Weights of a small transformer language model.
Size: 11 layers, width 512, MLP 2048 tanh GELU.
Training: a variant of Adam for these matrices, 901M tokens.
MLP neurons of a small language model. Each row is named by its layer, matrix (up: input weights; down: output weights) and neuron, and shows model dimensions 336-463. Each number is 500 + 25 x the weight over its row's rms, rounded and kept within 0 to 999. Numbers have three digits each.
After each neuron's rows, "fires on" lists the tokens most often at its 100 highest values on Wikipedia text that the model never trained on. A number after a token or word is its count.

L6.up614:462490508471537547479469481493511486478501472495504501457520469462471515535575512478501493529522510521473490505459524508528507498462486486458517523459533537533492499499536499504537520494553569524505517483480470558465516479478553495489503517537470539555486503480475511496472494506491504514512493543536502491492504521478517440504549474491516498487518466468552491518517462490488451503504
L6.down614:542504495461534507472467478531518568487459512504500523513525502480511500535493494451523498497483472526518542506510516459524485518509515506513444493508519474514482498515461481557520471508486475457516479506525444486498472514514458483471497492533511492545520518509468508556549545535499500553465524554487477503531503508532475464493516486473488513525463512482488514476494540515507507491495
fires on: " 1" 16, "log" 16, "L" 8, "ist" 6, " former" 4, "-" 4

L6.up332:474503525473529502535488538497502513452486475522471534464504474451547498538536473471516525528485481496551494486496497492483508475522512462510528519511523499489507530496486514465481518503485534508474493576520457501491440484508547444536481508472489478509510502489476502481551507495515457520475530472506502496531504506509515471470510499520485528499519489512512492504506487501493452441521
L6.down332:506480458488477477516480513489474501413501507528500491532531498501523467486473493502519486430486489484521542562479517472472498477493518504525519491496459474474513499501489494513496520511494487486539517475504445510541564503525527474491510501522521453486529478494524492495502502499499518469535513523478492527478503494513526504500562501507537475497539479550512530480504532488477496469498
fires on: "," 25, " in" 17, "\n\n" 12, ")" 11, " (" 9, "=" 6

L6.up176:498475518503513499523520510496484513474519546538513529547509553492515498567553500457459482526510504504488488492489521528467533476488483480439539510456506528474488495472494499500477471534547522520551510538499501490480484476506478528502478478511504511485503490515483518466509525513524491566481532489535506526505500527530494477522491503505525461501475460518484481549505497499482476483495
L6.down176:460498478485510504497494532480518514477507488505528548501464520494490462437449505495533510492518491504486538523514555419514519551552508498501513522512529521468510470524464470503507458538511454478533529496529466515499533510486460483488508515484502500510522475525499521462484497507482531534472494517513512529524547506522515461521520472509489506510484512477511519510456519513540504531467
fires on: " and" 36, " between" 10, " in" 5, "ed" 4

L6.up695:493535487501511485554505491556552506479486514514513487516500496509493442505541468517480509512460501539500602463446504481510521481540509496526516509483518463499510510475476514463528512522500523495514516519511450541519509466521489514501492513526465504502506517488532524483545485516532450512487449446519477485487484510512526525481484496552525489473523517499526492528523507477489495484528
L6.down695:501498494527503482511489547535492541460501488503548547511532459482523501505445502500534469545466474521498503468526472456534517493504534507504499503524510519537496492536469488478495461483483478483484483482481492488502517462511493533456537498479478494483499496480497488466528528465494497512486507461471476494479475487515478505508481497486581540455459472468533504502468498484526525513503
fires on: "." 22, " that" 10, " but" 9, " however" 8, " because" 5, " by" 5

L6.up1462:455491534517504500502467523486494516506525485484513526515489521479507472481506471495478514481506522523502497468517510512560535485462502481493511466465573535466511519492500489483495538523509474540558493504537512508447450507459529540516434539463516479499473495514451477500491551499501498528556461540485479432521505531524514508503499493497482553501545504496485528530501479519487476496524
L6.down1462:478518513515550471458525529475498520531498456470502475500491488485547465537504511519515522525470464522514492509533466517520478523537462522542519497506486518510517488493507493498452507481476495464483464505442514510501540494506518525466502509503468527530472466450513528514519476470492501478508472482514507514485540471524496484543472540459487461491497458504524468532512492492505509502479
fires on: "l" 25, "r" 18, "d" 17, "t" 8, "n" 8

L6.up1527:452551552491520501472483504489471500517484466476529539483483504490489522508508502529490543492476506504496519457475533547519529454507477540482479522483484546515515503504507500483458522482523508525512479499471500514501460503487492525519515542483485512517491506485474488470502503470519503487488491525476442514498559474528522465521486503481440523547497518495519505555561491489507456476519
L6.down1527:526506536530501500529524493526475481515529504522547478492480515468518510514512490484462486509529486456494511480508503446548533515514490526493523519507535443486511457476511519501477518516500485487471509527517523485497536508485470489528512511477497532453482501461563511551526486447480534497523480508486492454519507520490502494451472531470471534521521524494519527476478466512476514482466
fires on: "t" 17, "ate" 10, "e" 9, " of" 8, "n" 7, "a" 5

L8.up1701:432478515455492478528507513551497464461472490519480512475462471494536459519491483513499490499510508508486541513540494459437537544524482470466478496491517496521487501523498495481456516462501477540538479484471473461487493478498491516456506496487461484512495509495477471482500538503494525467514481474474485509465509450527506539523501487510528496477509510486543508491489550507505493506524
L8.down1701:454494486516515505486457515509503489423491492462526488494515495535459529471467543499498512491512483469494434498488521514508475515459492508509483485482548511514493502490468515511526520458504548497539511474497532469502467491492548510522486505511496519508545499470533507477495481497504505531516513515530515455483490513543473473501494549494526456528494473477485486500498501509499514490498
fires on: " as" 54, " |" 7, " called" 6, " is" 5, " means" 4, "-" 4

L8.up121:451541539482521522543540525504487453466493503513512489460471483491492493560482519535489497520511544507475466507558489531505511466511490523520498471507499486524503487500529484452430481505507494505533537491483459468517507512503526521508493542533506503443508499514498454492508489486558503477504487475492515559458520484487441489492486518541503485464508500486522528488512526502518469495485
L8.down121:495497492485475512515509490490533518484512509518488533483469506498482527474499490521541507432487493505547494498482500433473506490477531514497506519468511498544483503497443541489477478484492500496543475497502543493509466511472497551473452478521544483504440484502479493502497488507455531511515479474538503495506521472491464517515541501464452533530505487503505502505498459513497519531509
fires on: ":" 46, " |" 6, " del" 5

L6.up773:462485547498474474510493513530521511479512502520498510448407505533530503479491501521479474463454504539527469486519490525496514505478482481507511520500490491538470553498474478477535514496490513509504516523397477480534479495503495493490500471469525511483477451522508490459509506482475471518491472468455472514476474500457455470509470490511489558525501505522549534516484523521445491465521
L6.down773:501497457463569561505499504516477535448511483509528491512511508485517521477550518488495467506488491509495547485470511501482487519514521493499543491498540503492531461521459524500497461502505460479520500479537432488523511482483515501490513528503484509528503487497482472494502499513492492474489470535477537503520522505492508491521511510448538524472482484470537473490528507496498524531496
fires on: ":" 55, " |" 15, ")" 10, " from" 5, "," 5

L8.up438:516502507504522480546506552485525542451495478515473497457468506528526533535512520475494530514523542506477475545482517491506535499497512511480496548460514516433530522526435492474496516478497537498506516517508491451516516535471494528494516520499479548486512502508514483526449483496452517523501530474460499558484506500490548520507479474513510532519474505512486480485498509507500509470507
L8.down438:516470509471472462501495501517474463334494471474507485485528526510527503527466529514504470533511508446507495540534518487479483495491496504504478494534495467526541469530477491512505517523463478499497523501504494491468518539504513513529494464492490467528492467483512486499512459468519529501480513511499468452533485501539471476502518525559502500503510478470463587514511513496497490510448
fires on: "-" 36, " the" 27, "." 20, " |" 6

L8.up1675:438513510452468562530470545512493472460506483546494502448495506509521513508548480500546476481500519510500530502511514509468512443510492519492498517453489495438512489513485517509519486490550523522474517476498475517513486518482484503538487477513510512487537554484528486473495511502522505516483477494493508562492511511597494505490510474527485543494474494470505498492503565528494492483505
L8.down1675:483470523526486485550514518487483486424494518535498475525536521497539485475463503527540516522473513481511502518536495494501476528538483519480531512514493491491507537521469508511467450560496468529506505444510486498496494526490469497481472464519480475485510514508471533538510501525478517455496488492491492507502497508519496505467544489490514473491531473498478507508491517495523514426492
fires on: " |" 41, ";" 33, " an" 7

L6.up1111:492455471489472500563494534494514536466507496517518502480491527514551484536465523495487517523476496500532507474512511521467503480479474442514471481524502473511495571487488468483515464506509520494491483485472519519488527516481499532494491519486512525491519504553454506499513479520551452493514499465508527507473481509528487546500485518531494522538492479500534489508482550470461534491543
L6.down1111:496543517483462533497527476535485476486501527454523501536505485495466489484487511488541459500503504478486501486517519442484535532525525587484475520446484495469480434545530524491476494525494531504518540528493465448477501472439477524486506502517498507505498520474485484494502514510481546480484498515500487515491505485508495427505541463467511475464509538511536528519511505514525473528502
fires on: " |" 31, "ed" 8, "," 8, " that" 7, " also" 6, " in" 5

L6.up1814:509503548483484473514461506503515493471510519505497497481502522521548518517567495482503523482452458531479513482478507568517499511525514470504514484533508482563513500496510553489533497505480503476506471543547508473472528521488504460458519522512459522505468557527491471501483550444454515530529529525476476504509471497481499536524539500487545497471514486531505481495507530526490478496489
L6.down1814:493476528545485517517513518496476530407494494499496508471510526499459530487506484491485480523488510503502469470533557491494552529552450498498476514510497486458516470493464489536491505516477502488508486503460506507483510515509526504446480514472505488513488493491516527495533530475496458536463525537498511484517510505528493490496487518553513500475517462490519477481486513520482556524514
fires on: " in" 32, " by" 22, " |" 9, " with" 6, " from" 6, " at" 6

L6.up39:476484520501519541510479509461493517504482469466478489502496521545530496502489498501485494504500515498511520487498503466550464443475432520481509535516522497499503566510491519490481515511484511481478491534522455439533513488522474471536497496468495481531490504532539467464557553485493477514502512457518502500522527548520496479486547464500484549510564473487568507525471482506499500465521
L6.down39:533469478532485507527486464535481505467512484579547516528541476496531492515474481482515485541511465528513488539513479491455534507502555511517510458504488509477511443501485495516519492493508499490537543476465502518447500491515527527449508545560501524492534484479476528547492506534480540520468466491513482468465456434505500534492479510514494507488466499504464504475502528460527510509484
fires on: "-" 22, " |" 21, "  " 16, "|" 14, " an" 5, " a" 5

L6.up32:492462520471509494459498491477517515480464488510501546502512521506469477504528474471518518524478493509480488490497491497486507548480468503490506528516498524518485565492471490515477490511520514479500472468487485474469482523513495533477534468471492495529490480499519463504531501486476478485477465530524491473494496536507502474481509450513476519465469487493530478496490543518476507448499
L6.down32:489445447507479507501492472477500488480483492488502509546481528530490506498507501464482490492493483513533478518485470557508473518457454495504493497545502486497539495519492538501499492516474530511493513485495463538437508470513497518568528516487560457514535514515494532547476491500464473500500473481500495470509531522487468473549468486553511516464510523503508504490520505482501453493508
fires on: " and" 25, " of" 18, " in" 12, " on" 11, ":" 8, " Fin" 4

L6.up1202:458491515495506519482520515515546493494528492544491540457521505516484495480489467553542491510485532510560532448512541521464458442461520491454484514514502510480483534505511486522492481507525525506541506504497461484512500506568495483495488524499469536526462505523484506476496477488502525470549524518457490546501562563539479515531494524477493545432480476510528517534481495498474507492511
L6.down1202:520499485502485478501470513510478525515519476529482500469514516521516527532486537441549507532509480503483485520492467509523469469517502531531489474534506515524490511532477493480485505476485490456476543469495497558504511487471527511415479514508477496454505458492487529521493498509553538515503503523485532470498536519489487541490474476511519489511503551470516515489484528484473482470505
fires on: "," 28, " as" 15, " \"" 5, " he" 4, " (" 4

L6.up1154:497455502486475516508512541511475471471505550522528528481498497489536504545483505533517502504506507454523499472504512501505476500531450511446510553471530485480435460490465511517482493494487499502521505545499512494503511467481529522494479499496488539505510533529463531528543520507505464493479494521466524523481505523498527467503522507487473511513498489502507509467522473525505468486482
L6.down1154:547501521513473523467471516496494505485506491530489526504487470507470550511458518460462468470524515499500512502453454499537499501531472497483461499509506526497517458553454487496516487514549449500504500452493495533518478489502495473506508482498506501515479480546530482498522506473526508531476502458493532518497545555459505520499537475492475477525516521490502511495436497509466536495491
fires on: " |" 27, "-" 21, "reat" 6

L6.up622:495506454506467520519525530531513508443517509485531494527480579483488478480480496488450535493502459479523492449514540554523508491536519489476516526508520479515490484486470491527553504517513474489522488511505454526504499504533499461495473470478484503495517522490544443478513466521527472500485538518520496523513511501522497476443505520497511508512548484498508482549536504546450486491512
L6.down622:565496504500506440508490486488518500459546510509523505470481476468481499488447502517516476511570538472563485492472480558508499465491500513422491509495482495514519495538504555498493483486519511541500536508525512492510466530545548485495471476524460556478532499486482499499509439482481534497500498510495499501478530472508459514516512495473527472539483503438519487492487518481523477515488
fires on: "." 27, "," 19, "born" 14, " |" 9, "  " 7

L6.up550:512452533489507508504510532495512479488509486495456526475531466470531495511487423504532497556485529489499513477510517454474505499517489493435537501496465522510502551519513493502532516499534542513502484484530551520481448485488484487480480495516475558526499508476479511491536491513511506499499513535509507481485424532509511522544496542473512501541534479465552554558537443497499468494534
L6.down550:521459466498481509488504479501511511394482492513459469495549518510456473483489535501521489458479532509471465545525529527498494500522521489461521487498511499473501474486491506584481522478508501494469482533497494470477474522535483526504489532480501520497515494532535494520479486546512501460493484515504477533483483479496523477531479521480536483508521494455538545485473509478496476488456
fires on: " of" 30, "n" 12, "s" 8, "st" 5, " to" 5, " |" 4

L6.up1685:458513485508483520507488512484503495484506476517518478489451488531495454541521469494521538510483513521518569514517476478520540481490479446490483526477523487461485485526507509518520544555475563483497489462495502537525549456518491529510501536487501494510495503470496517477535469511539516533513503461528517487473488485499482526487526529499499511534462501519506471529507516498523521473508
L6.down1685:538515484494474532500495480477496544494553510502497542478537491498470549524533500529480499565532499526548469488511477486529530515543499501495517498517494467530524510499469482483504475559502497513526446471544486465531491492522430494508530529484532493473445502458547472503522517495464481478473464498500483512536507526461529482500492476534503497492431469527483491514511509487527494494503
fires on: "." 51, " \"" 11, "\"" 4

L6.up1127:501500465486557520508535487539499524463535524527508506528520514517490480546523517509514515480492549480499482504520522516488520519477470497507569481490517472496513531484499463510492481493504510486501520526460478507536512493469511510492486489521475503479472509486456557477498484538542487527517488460553489471492511489517503486486486474505514493502511493478479524562500545524537467500515
L6.down1127:459506509500519484453496503540495500475481498521489483472530463490521486493495509503473487509486513477464509496516504512531477546501547516465475523532504516519455479502495520500540534506473459520493524507528526474469492462492481454486514500519515513519521522481505469462529537520467526527519505527466529516466523500529493492498539507505470464496482505483538520488430523482490491523499
fires on: "'" 26, "s" 22, " of" 19, " with" 5, "=" 5

L8.up1233:507516461464528476525525498526491508477524527507476502482517499521509493512486486513549492454508508511452517485492522502537492483513525467463518525519533486514514474528501525514502485500490507531494516476499487496461434524519481508520528501486448508513488528532490483513502502546543500460490502491510477503494509473498477537502483509517493473531517474503557510534508492514494519532539
L8.down1233:524510472484465545507498467484516508465464497519556514494466520539480478485486465477480519512481486476511476514494491521455503510488472524501484465544502522497461547494558508507527555523520551494483512466474497524547506489519492490482516534501528499504503495473445530518523460532524462496465496468456484486497523544528515471516513516414492499489518491517524487487472516500473458488516
fires on: " |" 32, "|" 11, " a" 9, " W" 8, " 2" 7

L6.up1657:512496506508526496543474515509496527487478494482473521471499493509510458505501497508516541494540513470550503502472485525504495568458462510493463485503484566516422551494507500506519486548516515513508493540470511511491512460454526527467488470524483461536501502500526516508504476543527456509498492517455521505471479509523513488515447479517489514500510542497486517527525463497507491456449
L6.down1657:479489485473517496471514482517509494491482490516520504513449538496484524509508516481481515538478495544487503491508520523509487474508475428466476503486503486530514481525523507522510487522505460499500528454497470510490510489513493496509487563502507491483504526482501507495465482466496541517510515532531534492460494476483475480498471521431492466501517478482528472476499525519537481492494
fires on: " of" 21, "s" 11, "r" 7, " in" 6, " =" 6, "es" 5

L8.up699:462554543465523482519519515517502479507512504566524488544450483461491446541525524465487485509528514516490502506492503531534527505468529472472491471499524477475439504540497499494506456468466491498484529506472497475539505473489528488528495541510453494500505517533537516500478471478497558550465504486506507549503511482501500530486485538556449495491522525515505534476481544494488531496527
L8.down699:503459503464476465490493447451518518497498530513512505504475488502473480484510500489508536443478488493485481500470540506513504507514498512485515482511477493475496537502461559487524434458514496472481523504510479483475540519513528499479512500541472525512494516509493512474528477495536481533503473495477503443509480517518503562509514488481483531527472507541507472496525504558541512474501
fires on: " m" 22, " |" 21, " as" 5, " metres" 4, ";" 4

L6.up1551:512494508512451528575497487514505545481498492543493526533498503493479495528490481505477466474501477526553507479494525525519497473504506515471494470519527510545486521473474467554502499507545555566507497540500501502542474485520498478535492514537550525506530504515539495500473470495489517497508541506511525511524513514505499476475507494478493485508538485522491518508522526473471519496528
L6.down1551:480468515490467508514480526497481486479539502539515533523491523524473491499480483471517473522500492469545484525520473499474499447514485511489539481497489473511479489489474505514458503474520501510479510508513471477488539516483496508481458495498512507489529458543502503489517488533537478495514488504504486503499560544531496463535520483472521526536534501532498509445459536550493494502487
fires on: " |" 23, "  " 9, "%" 9, "″" 7, " m" 6

L8.up638:501487499522494492507472490527546491496532530526506505487462483499500451546507519537526526577509474496504513499529485517498524447515492501511505497471530486514508509540503510487472535556489536512514524494527490532493534491504513527495529495540502469482511512480480456509477515461523516480504489469528484504491502486458531491538497540505518484511493538494507488504474488490478505459528
L8.down638:532495528521540515472540475481539546475469490503502525511522513461515499510467472523487481503528496499479455460507482440506486517479476538471508500520525533562505460527514496510502450483448465514517521517527504509473485481509541528542526501510503493461479479498515460498471537526477526488482501508490492484516528465489518471539494487492479513494484470493523496511460487499528492506534
fires on: "." 31, " p" 13, "P" 6, " March" 6, " \"" 5, " April" 4

L6.up628:453480473568502537503448544492494516452515492485486503495482506484530485520495499476497512473503496545509537470492525547538532516490469499522477526479530505509475484489466467499492538503480483500510480574488445503541513488506474519495528524533481537453492530518475474427506525525517464518524521506521501488473505487512538492484467499494503531501548482459537500509501463483512532507511
L6.down628:497523462540509432488528520544486493432480524536480462512485501510525496529478490513507444511551509476506502487471519535472489503536508499517500489491483488497492512527552530502472530504493479538484480481480525523482513521518471504531469470545498471519511446490437504510496487516482484516504565496496455486485522462501568520478498490505504519512489479510512504506508529514531536469501
fires on: " |" 72, "|" 13

L6.up1405:465496528486506473503464490505491521481514451460475526460550516486511446530525465537502472509528537509509514503487486502532501452506467506480531500509480514508504516535503465477488485485498484470531564528471521468529506499526522502493494507515534539417506511489457477463524521503498520504480499565465499502502524507502511492482481475508459545474527496508551487528438500463520490451500
L6.down1405:459500492455438492521487481458510529489475515461524490540519503522503498527542481453505486455459493444441488507495502515488463504533497484509453488483509472535490497485478549514446474467504485500471526526474509513496466540491507531495479508516509490567463503481487474523516506482504477521467538461454524496529523468484445536521482528498481476464520501482519480491522464494473520530480
fires on: " \"" 40, "," 12, " in" 6, " who" 5, " (" 4

L8.up58:435484525458530575499505489482492489471460419517526539505537469505514503533501460450479521522514476480513502476449511523496524537462489494489519526448524541551466548488536495510510460487539494483484478516473506472494504471519490513468504517520522487564513504527477490478516471535509484503510451486500458480467555527491521470484513488496474519477526523516512493517472528532511531459498
L8.down58:524504522454538501467507476497454512513468431577517516508516498459507499496491448503546509510478454533527494503503513507483477514481492536512473497498499510513523525514486518503504544502531500433486497485448514480431512523480496517480501462488483463497466445502465510497509487484462525501530509454496498538490497525478471478552504516519494523491499504470496494463499481511531502488487
fires on: " and" 40, " of" 25, "," 15, " in" 6, "/" 5

L8.up509:506509520473537500542543507522521492453474528533521470515458558480494492463511486509438547487421528505538472455483492548517494501514438525508502512509539489440502447473483504502455496500529486483533512519488469488532466476511505516504549501519461475499504534522493491509499482532486491521529513514499489513484513504491499463489511526478456471465485487525497554501499534514498532479511
L8.down509:506483491487509500505484481484479503358513498473532474519547538500555475491499515489497485486501484511514490487496455501475489510512457461498471510531494490501498483500489484518458505477509505495500519559513569469481491505555480493455508508493505535520481517496485511529506489518498466495500509518521486497511462487519541511516472475483530510471499493496482545486488521466520456461468
fires on: " the" 23, "|" 17, " Le" 8, " |" 5, " pro" 4

L6.up574:482497481518478485553444488499498551500563510533539482477525475497491499486501500491497487494509508479552475511487507484542514461487451486511516516467515468526530477476467479560527487509515544529533516534503512479510477509449526469477484525508514462476515483447506497477525486523524521500495505482485425459471513495528452506515509512526532510526515504515561491474477527520518474512539
L6.down574:545475531523517540428510497488537469536520506477509495472540520541511519482556503492483477482518537497497543485499515501504452551514495500491510471518513501504508482481498457557537471519442454490480490528482481488542500517515476448491494463509535512496501484478498502467516493472503510504469510497490505572505538497494557469550477485461514484479546489519479519477535490470545505491478
fires on: " of" 16, "y" 14, "en" 8, "ed" 7, "an" 5, "=" 5

L6.up1876:464473486492493489527536520531487504486491519523482527522500482514514492503532492539561535508496510490530489463487475545537484493489498494480509510534496487441513501529513474511494504509496478480554500558490499496483501486473494489501513493484529507515506516487490515483543494468498479521506473514506470500496495457528495486507504505458494540479525555493501495483497510506497493477505
L6.down1876:506519511491500482469481531499523517479522463505539510488498510490513477481466519511482480482492461521504480505549525476505516474557513522481469510461499514509438492455461485504470534509525492480430521488501534455486550525510506480500547505463502491500481514506515522461498495518532488491540475510479507511467506477513499481504499489526518506494503476515505500520491512521488494509503
fires on: " with" 21, " on" 19, "ing" 15, "=" 7, " in" 6, " |" 6

L6.up833:489454499492478510547478547502492521477526471499501522491510509517507439487493528502477485467468480523506470508499525514481516513505548476505526523518496590507539514517429521534481457511538498494503515505493513483535504469472507522487479497472498486516554509495470510490498512508553510538523480492497492463451471506500468499481517467492463517500499548531490532552483489463485472452504
L6.down833:442498457511493492512521535493499517476472559482498489558465489480492493504458527441487518475512499496478495481516487517555524530464497495472495473486474541490478481466489539486466522487488541536526486492490486493531516559526513492488494495500526520525494499546447503486547513464527438520507513485497476463528525449514472482521496506498511467559517496483504462491500522430490547506500
fires on: "d" 53, "s" 32, "t" 5

L6.up1232:521489530442454525471512540493509492478497537520512525509498518492513505494490470526476549472497518511474513469504502524485525490518501527482504527497497464486473501485496511445512503518509490508508474484511455500478476503530454517505534515482463480516493532514518493483469530525497520480470503467509497485540514499508565521472531489497525459465509488507496557500493452508543499519470
L6.down1232:515547487536490499525497506513500490442520516533508498520509473479471470483493527486494505454472503536519529496533482479500486508499444478503520491436510496498515480487483496523536524531505494523569514482480497471509500508482546523470492461477455521532439524528504512480528508512490496489513522502511521517500516488497543469543479511494508495534516511510541547479460522480480514517462
fires on: " in" 30, " |" 24, "so" 4

L8.up1688:462475526518495552520477523509480491415496543519494512460502508471494507517494512479512553500487517526531471488503491502474482497512485532498488520445468554476459507484500521491502511468473541519512520550527460514513504504473516465477478500461530528503558515543516457515491511495479478526477511497487498486495522539518501506492493498465437542553465510481526509499447502515507562461497
L8.down1688:559487513511455518481494515508512520479522498524488484527481483533530484524509496515504510535507465538475502474502472453511501473485509510476499486493498526539508506520520454481527551551494486479494486451456486524490471526480490524500506472532504465508475491444489503470525493466442509539557484505479501497552570489483480491494469468488480481495514477466493466532490526502525470420488
fires on: " |" 39, "-" 11, " (" 8, "(" 6, " to" 4

L6.up383:465491477526445529528522502505456504473499472491473504542487483473472498489555498509548534507461488488481497514505524464509501514482468521515483552531495502504535490499547486483470476506521524510470470524486515500521546448508488478487491502532543515491519518489434527452526511509503489553474543482518485527518538491540484503492510536455540441515534465499520430545494477461506521520502
L6.down383:541478513476488474476508487545536506451467478492480455490509516477434520493495485503484486518502491424508522532495527494445506538478537490505498464484487519504488501504520510527514499516478515492504487515507485545509492524537531534520470509463509495473500507511483480498461494526492519480499505544526491512517556520529497482507498494501528523497498520513496489502516492469495472525515
fires on: " |" 21, " and" 16, " —" 7, "%" 6, " of" 6

L8.up26:473521521545508524511516506532492489495510481510467537507471476460505470526523483471508488521492526504536533516522486494506518459489508491504486507460552545496470517481437455476495506510512514501479506547500505486477552524514498490513536465519538500469471510541466510481484536519546521524504553466532474503485539473520489550484482531506510522475508483529474487549464525504504507476480
L8.down26:496507455504450470529466485417530513473474492487498499486511510490537506462486496518500516482518467524530505524474508469474456515515504511493494478519503448487481496491557529517528522488502495487498508489500499516502499513524442527477504537495456513494521512454481518519531513464544484523509451523457500498497494564513485486495530470419475493452495526501502499503509478517525515543504
fires on: "–" 38, "|" 16, "," 13, " to" 6, " |" 4

L6.up1458:485556505490497565528468547518529536481476486488470496490499486481523463526519540549534470485461514505515486500492491496564522474502523512486527539456507483500501514515453531520484496501511544533518500576508437515507459446486479517469502509468524527462528516502505506482549503521503491513474444506555517492500462526509444524507471481524494510471476497500550475503490497482462499470488
L6.down1458:526495504486459499495508478482512514427472490539475481536549493495516492478531516522522507507487509479514500534484524486497515496531513485517477504491489547436495505490495525534495497501519473515525475508524493514503483477490473538468519495498524461497497514518506483468511513487506495504474473484522532517491497464478533502546515445523537481473495519555480501499532563444535473462464
fires on: " |" 27, ":" 21, "(" 11, "\n " 4

L6.up384:488473482477494540519546526498503535485514467503500527499541515484462497523533482528463449465553490543464496477493525483522463551559509486520517480498511501540462546500515501480496511524479497492557508522510506461528533486517521494533472513505516532487484507490531488490508523489514537513491493491516488472539602515539529511482522493497481476449493507501512503504508494559477491509503
L6.down384:517513504494471491434494491509446483504475550537469498505463465503485448455521516496526508452455518456450498473515499508500496492466489480468440489518522538467507478470476511535511508466534533521479471504517494498480508494506512498455472531475497459514477492533481505509484447480515437495502497505452481534481460480489459472525488515512487485489552514472556488451486505452510502558475
fires on: " and" 21, "," 18, " a" 7, " |" 7, " would" 4

L6.up1011:499524538484477518517493505544538504480491531518532526467499519529474527542516479524535526475491518479564497495512518515468501452514501524465539507484483489511528486423468474507504518519494502505525503506476481502488505518497490492511468491491511456518497486480474505493487443480547496456557499507498473445494472508496463471522476524494533524520468501522487509468494512507491488533517
L6.down1011:481467513516514505456477508495526492497487484509530510486537487506514485476546467476522483506517493480489514454481512483512494516482446516499444453497550483515493467568506481546490490531479509535500502524515501451502475429503504549506532532504511489526473522473493509516534509478534502470530464521469518479503468446513488525499495543494530484522491493537515488503496493510511488445503
fires on: " =" 26, " of" 22, "=" 13, "." 10, "an" 5

L6.up672:478478498525514523557478544442505505495518459469488532528515521517546500494503521439521472503485499485525496451507474507466486514479527476503533490529518487519482466505478458496508503473504495474506527497460461532521509511558523501491514492505503510485476530506480505504506508475501476503576457468473444554506491508489465475495490486481478476495533509480514518529477509510482458509499
L6.down672:500514498514433490514510524533481533483499503458531510523545485497495452489498511499477516479533502498505537506474528495486496509502524496448500479437492534535535475508490540488501468528492528535452500479467528508480489480489549509518513493504476489534477515495498502487492506475448480465470521530479496512470531510521492500523497501467486515476480515501490510479493488518495503535499
fires on: " (" 48, "," 37

L6.up349:457527506553483520524483524489511527448519462498517516484500493491497504508483473528512506497478503559536515482500498501555495510516459520516502522514568504493475523504463489475473483495488470511502543550502470472513506459515513513482523535472482507484490483491526481483515542528513503465501535472500479522476447528517482505464489486504489501485485483508563471505489495490516515471495
L6.down349:468472503521501473451515522506536508401466509505496505477443506510498455490491474485492449539519495476515503516494551506483477521495512521493497465470485520508517506506490518475479489486499523521488569487506542514471501507493471476504520507552484507511534471476499488495468529502501513493497528496498470502511527495509495531511504515501495479532497459520515485522482514474505520515548
fires on: " |" 94, "|" 6

L6.up1030:480499483518524523507497502520476456494507489486504544482470494505503517491536566541464492482544524472438521486435524499489528508507478474491495511468489478511509527523478516494529465498523509487533506488470501563482518480470505491482490521512497456534471515506486485497502439481469527522507490525515474506514501520510520473519509501490514518450494576488497441532502479466515476511480
L6.down1030:517517513517477516531493485493493551476517515502432519515483496503546489511488473468511472530553491496461464480475480511484523503504512473497502515538501495470492472531505530492445492466445513475521533517488524485465513514518505472525492468508522465484499507466491495526488505492491490501451526463504490482486493507495517503510495492518515508517489527494537513506513504490485467514546
fires on: " |" 34, "+" 8, "-" 7, " 4" 6, " year" 4, " 1" 4

L6.up1252:516490548553528526526489541521519522431502533488526490496486468521543527499481507505491514509486511500558500524558494516507537474472446482534467486526486492511505515491499513461539474497478471468466507542492499504478541490479545516488512499478491535524505500493498490470482501488515518516512490489505514493510481469501486497446523510495444545492497512493493487525484523515480480484517
L6.down1252:508482499466482495482506501533505525505508485528499520507545503475482443498477484485529478493509466514510485508513527495522506504578509490491494545488493527486490480516523448514457493549496506507501526499513533506532504482531517514476511497480502499483483506491538502529478510459499512489431516547505506454516487497497505453500513452505514437477518470494534523510517503513492497490478
fires on: "\n\n" 28, " in" 19, " of" 17, " after" 6, "," 5, " (" 5

L6.up972:519507551518475517519538512554484484475492536519508494541494508534514500489516503509486500407484507482488487498421549531494510509487501490496508496497493484516490488523463509482567506499490548496513483539478480486515453449527460546481548498495516533518481494530476515504481516525495521512490506508511494503461511487533512496499522511505500483465501561457503505499501492483483494509497
L6.down972:503536474541500516491510496483484464490541489495466475535544530528491516496480497491510515441518517473509507538477508491488496487536465462477455505500480509464479492546507477498511499515466465482509505482518525536537486506503508504514517503504474505526504429454510541515507505472501466484500532496548500478477516534504482502524453523506508539495452516519500483530477494491463456487451
fires on: "," 33, "." 19, " on" 8, " in" 4